Part of a small language model's weights.
Training: a variant of Muon for these matrices, 1276M tokens, 4868 steps.
MLP neurons of a small language model. Each row is named by its layer, matrix (down: output weights) and neuron, and shows model dimensions 16-79. Each number is 200 + 20 x the weight over its row's rms, rounded and kept within 0 to 999. A neuron's up and down rows have the sign that makes its largest values positive.
A block is one neuron, or neurons of one layer that tend to fire together. After each block is what it responds to, as a language model described it from the Wikipedia text at the highest values.

L10.down47,172,212,193,173,202,167,210,199,223,211,186,204,209,200,215,183,242,152,243,199,220,173,225,180,170,186,201,206,159,173,201,188,198,208,169,224,197,202,230,213,240,190,198,218,207,173,197,192,239,180,168,200,210,194,206,199,175,197,194,192,171,192,165,225
L10.down62,185,155,189,189,182,209,171,210,194,192,189,170,173,180,194,228,214,215,228,224,205,214,198,165,178,213,183,174,223,229,198,179,229,214,208,205,191,188,235,151,218,181,158,223,176,220,209,190,167,164,215,168,179,167,166,218,197,203,188,170,185,188,192,184
L10.down70,199,204,178,225,201,190,205,212,198,205,194,198,234,205,177,197,219,187,182,181,194,186,209,177,197,198,194,217,175,190,198,194,184,180,185,190,191,166,182,205,196,188,212,185,188,222,207,254,204,216,188,239,191,178,210,220,211,174,210,223,196,174,205,182
L10.down178,244,189,192,193,191,227,183,210,192,233,196,191,201,217,189,193,160,197,243,196,208,190,168,213,224,203,200,170,187,194,209,205,207,205,220,169,180,223,207,168,192,189,204,210,281,194,212,174,214,194,219,200,194,190,194,205,199,206,206,184,189,197,237,207
L10.down221,247,209,184,193,175,202,214,221,231,200,217,194,180,186,196,175,199,190,193,224,187,224,196,201,194,170,183,160,187,226,180,212,208,238,197,195,164,174,211,192,209,196,182,158,210,207,204,208,202,165,217,197,206,240,191,239,213,188,210,187,190,194,215,230
L10.down270,228,183,203,184,210,201,201,216,192,184,210,192,198,192,195,205,194,215,192,163,192,225,179,219,240,202,165,188,202,220,221,177,191,189,235,151,219,212,198,192,199,223,245,202,200,213,239,183,193,200,229,220,212,197,208,189,187,199,230,222,210,198,219,204
L10.down297,182,229,187,225,216,168,184,211,173,202,177,213,188,192,225,148,219,211,186,176,221,205,188,216,237,180,240,187,199,212,210,200,219,208,191,185,164,210,211,229,207,210,221,231,235,212,199,173,215,215,187,187,235,212,225,211,172,213,210,207,201,155,188,241
L10.down651,184,181,176,213,229,184,223,226,203,198,168,204,197,188,193,217,192,232,203,182,219,187,186,211,170,207,207,185,229,213,199,228,196,209,211,199,182,209,176,218,211,204,220,235,230,209,195,200,168,256,172,190,196,174,161,213,199,207,205,181,215,198,210,215
L10.down653,203,168,193,183,216,203,188,177,167,162,228,213,170,226,208,237,189,199,188,188,195,164,211,210,211,188,167,210,211,166,215,217,231,193,207,179,234,155,223,228,238,177,207,201,179,217,191,199,194,200,181,230,176,199,202,182,199,167,219,172,179,239,207,169
L10.down676,177,166,204,225,213,175,176,170,190,195,194,227,214,196,243,176,189,186,179,212,186,194,209,195,214,240,177,200,204,205,202,211,201,195,184,176,205,176,172,209,224,246,203,180,183,180,191,185,155,211,188,199,206,204,238,231,173,192,209,215,174,190,198,233
L10.down707,205,198,198,196,189,194,217,221,209,211,164,197,198,190,208,214,231,178,126,200,222,196,191,219,196,183,180,162,193,221,197,193,198,183,219,237,196,210,156,214,194,178,190,191,160,218,204,175,197,228,193,240,230,194,204,217,187,216,201,213,201,200,169,189
L10.down709,221,178,175,198,212,195,199,181,181,200,215,190,210,179,200,200,217,176,190,207,200,234,158,191,202,204,206,168,200,219,217,217,241,227,160,189,207,191,201,216,208,173,218,217,204,228,201,179,184,212,195,232,189,208,193,201,182,226,219,213,211,192,212,220
L10.down898,216,188,162,218,232,202,218,244,191,180,207,184,201,215,193,227,182,208,162,224,200,194,201,203,191,214,197,181,211,218,214,219,160,269,223,175,197,186,178,212,190,186,211,198,197,205,220,207,226,227,194,209,202,224,194,208,184,166,190,188,158,203,190,205
L10.down1082,194,207,250,227,198,187,200,185,157,163,233,185,207,186,197,229,182,217,238,222,223,209,210,179,182,208,176,173,154,137,176,165,208,203,204,241,197,214,211,211,202,216,211,196,200,196,226,190,171,206,214,205,193,197,214,211,210,221,196,169,196,206,208,213
L10.down1173,176,167,204,201,234,177,172,175,217,212,245,182,193,210,194,213,199,226,210,162,195,205,209,202,200,196,212,205,167,225,189,209,211,183,213,175,212,184,187,226,252,193,192,212,194,210,206,232,186,221,174,183,191,191,183,162,168,194,202,206,207,191,176,192
L10.down1183,199,193,204,156,202,238,201,178,182,183,209,240,234,225,221,193,198,156,213,212,193,195,225,175,201,224,201,148,177,208,180,182,193,202,203,198,189,213,203,200,212,203,214,209,171,208,195,210,177,242,166,184,217,186,206,196,212,163,195,201,209,184,183,207
Description: Leading digits of numbers

L10.down38,211,221,201,184,186,178,194,189,219,200,198,229,182,223,203,201,159,161,187,170,235,180,221,227,175,170,179,165,222,172,172,208,171,215,219,207,172,184,214,230,226,214,196,200,205,221,208,202,155,231,178,198,227,209,183,221,192,215,183,229,179,232,194,196
L10.down89,209,192,216,193,244,207,178,249,216,197,201,250,209,187,214,182,213,186,192,194,214,250,183,206,229,224,198,140,179,199,189,187,212,229,176,197,149,202,196,176,223,179,204,185,204,209,194,197,209,211,181,213,183,232,209,191,178,191,234,161,193,161,220,196
L10.down211,218,205,168,180,183,222,210,194,187,165,233,154,183,204,144,196,147,185,188,209,217,191,176,218,196,244,191,201,205,200,195,213,191,178,161,193,193,191,215,172,184,184,210,219,181,204,214,244,231,190,209,194,197,216,194,176,198,208,185,207,215,174,209,208
L10.down215,222,242,206,227,204,204,197,209,175,206,184,204,214,224,191,225,211,213,174,188,197,198,199,208,205,195,186,191,188,191,179,177,234,212,183,215,178,184,179,193,235,229,220,168,166,202,186,214,219,198,206,203,204,203,203,204,177,233,191,218,213,196,206,223
L10.down251,195,171,205,205,187,192,181,189,209,193,219,211,213,198,217,191,233,185,183,231,198,214,179,194,212,224,199,173,246,201,220,218,223,199,173,244,205,194,199,188,226,213,206,158,185,185,197,188,227,193,197,200,193,196,193,189,185,214,211,225,224,190,168,171
L10.down305,200,197,211,190,230,208,212,198,186,190,193,229,187,199,200,191,175,202,173,227,210,223,208,192,208,206,200,134,196,173,177,215,208,193,219,219,233,178,222,206,217,199,206,202,211,191,169,177,195,240,168,181,162,205,218,191,159,241,230,194,220,203,225,188
L10.down482,173,231,208,211,175,198,197,193,195,198,168,181,200,213,186,196,212,201,199,164,206,196,202,210,202,194,162,229,200,194,217,194,185,201,239,218,219,205,219,212,192,213,180,188,166,189,214,191,181,191,210,171,162,214,183,207,182,201,223,215,178,180,223,186
L10.down557,212,196,190,213,201,193,184,216,221,226,183,169,190,187,212,211,180,225,194,187,195,180,182,157,189,226,205,190,175,200,176,221,207,181,251,187,197,236,154,172,214,197,188,199,188,216,218,212,170,147,244,202,200,227,198,160,199,196,181,193,165,182,213,236
L10.down805,222,176,207,181,225,157,199,177,233,226,209,209,208,205,209,203,241,184,222,219,187,164,203,216,195,245,196,167,177,223,209,194,189,182,214,216,181,182,217,218,213,205,172,185,211,206,203,179,177,217,191,195,215,218,163,209,218,217,211,180,191,197,191,203
L10.down849,169,168,156,221,201,213,221,218,205,212,161,204,214,205,188,221,200,198,166,171,211,199,178,192,212,194,179,218,222,224,229,201,231,211,178,205,206,203,209,209,248,180,198,215,205,175,199,196,174,196,200,210,172,222,184,194,214,212,184,159,195,190,156,185
L10.down1045,194,207,177,212,193,181,232,216,194,188,186,222,188,173,207,186,216,157,209,208,187,239,181,189,208,240,175,224,226,224,180,203,189,206,174,204,204,193,238,172,177,237,200,218,205,221,208,176,191,216,199,221,165,206,186,179,207,187,188,230,204,244,230,211
L10.down1063,197,189,205,180,178,250,208,176,203,231,173,195,213,198,241,220,203,220,197,181,208,197,218,183,170,183,185,236,187,199,226,165,168,211,193,212,175,168,229,190,222,210,208,203,179,225,197,173,153,236,219,218,198,186,234,208,227,204,224,191,223,216,194,249
L10.down1126,202,191,197,195,188,194,191,184,218,191,228,193,186,183,210,204,200,170,196,209,225,211,202,183,204,220,202,213,165,190,192,181,218,236,185,185,246,206,180,231,242,213,167,192,221,193,191,182,204,229,218,214,193,215,207,219,197,186,226,178,168,212,194,183
L10.down1155,169,214,196,194,225,197,183,214,198,192,196,241,202,184,210,189,206,204,169,231,204,188,220,205,192,226,209,189,214,193,184,176,203,224,233,189,183,176,199,207,232,210,203,187,212,215,193,194,191,231,221,218,196,187,214,211,214,190,181,212,185,177,201,148
L10.down1161,199,182,219,234,160,200,192,191,178,203,188,217,209,182,204,195,171,228,194,182,212,199,185,193,199,230,237,139,169,204,213,206,219,193,230,185,195,190,184,224,190,228,193,201,175,234,206,166,194,207,161,190,190,217,213,170,175,173,146,191,205,198,183,216
L10.down1186,200,234,178,214,205,234,198,199,206,186,200,179,191,209,180,195,213,197,204,167,201,204,191,214,216,183,214,194,186,211,221,196,206,191,199,183,216,191,235,200,226,207,192,199,179,211,252,208,242,177,225,193,219,197,212,202,202,206,209,245,182,191,165,178
Description: Approximate time expressions

L3.down43,219,231,206,192,186,193,207,248,198,218,202,192,206,215,167,193,200,174,235,209,191,173,216,223,193,214,192,184,208,170,178,186,201,196,186,213,199,193,169,209,227,221,230,216,164,209,226,201,226,200,166,190,211,236,224,177,168,156,196,202,180,183,196,220
L3.down539,189,233,201,217,195,215,186,170,191,200,186,218,184,179,175,174,188,193,212,176,202,218,216,184,208,240,245,163,187,215,194,195,210,185,186,252,203,200,166,208,197,172,211,210,188,211,168,201,225,187,195,210,203,194,217,199,201,187,212,216,191,201,193,221
L3.down546,178,178,208,204,240,217,171,232,228,191,170,214,186,199,212,201,188,202,210,220,191,224,202,190,195,224,213,182,191,188,200,206,195,198,199,215,221,206,134,204,186,214,189,209,244,159,205,177,181,220,174,213,239,204,190,196,232,182,205,188,198,187,222,212
L3.down885,209,199,165,218,246,194,211,214,214,160,173,216,199,222,190,185,178,196,168,204,229,199,195,186,209,247,222,189,237,185,170,210,174,195,210,223,197,210,231,245,231,179,223,196,193,165,193,226,201,232,201,201,184,183,162,165,238,199,202,207,198,194,188,177
Description: Month names in dates

L8.down1254,202,190,208,195,226,212,217,215,222,192,233,232,241,228,225,205,206,172,182,240,212,179,207,163,180,208,233,195,211,202,207,188,182,209,200,210,169,192,218,192,172,198,221,175,208,201,210,193,215,230,229,208,182,189,168,186,192,184,229,153,219,214,184,192
Description: Upcoming year or period

L8.down94,196,190,208,199,211,220,216,214,190,178,189,200,208,230,179,198,190,182,176,186,211,169,200,225,190,201,195,198,213,188,206,194,186,218,222,224,191,171,219,204,198,170,222,197,198,205,228,197,193,197,228,157,200,254,225,191,235,196,208,211,207,204,203,206
Description: Leading digits of amounts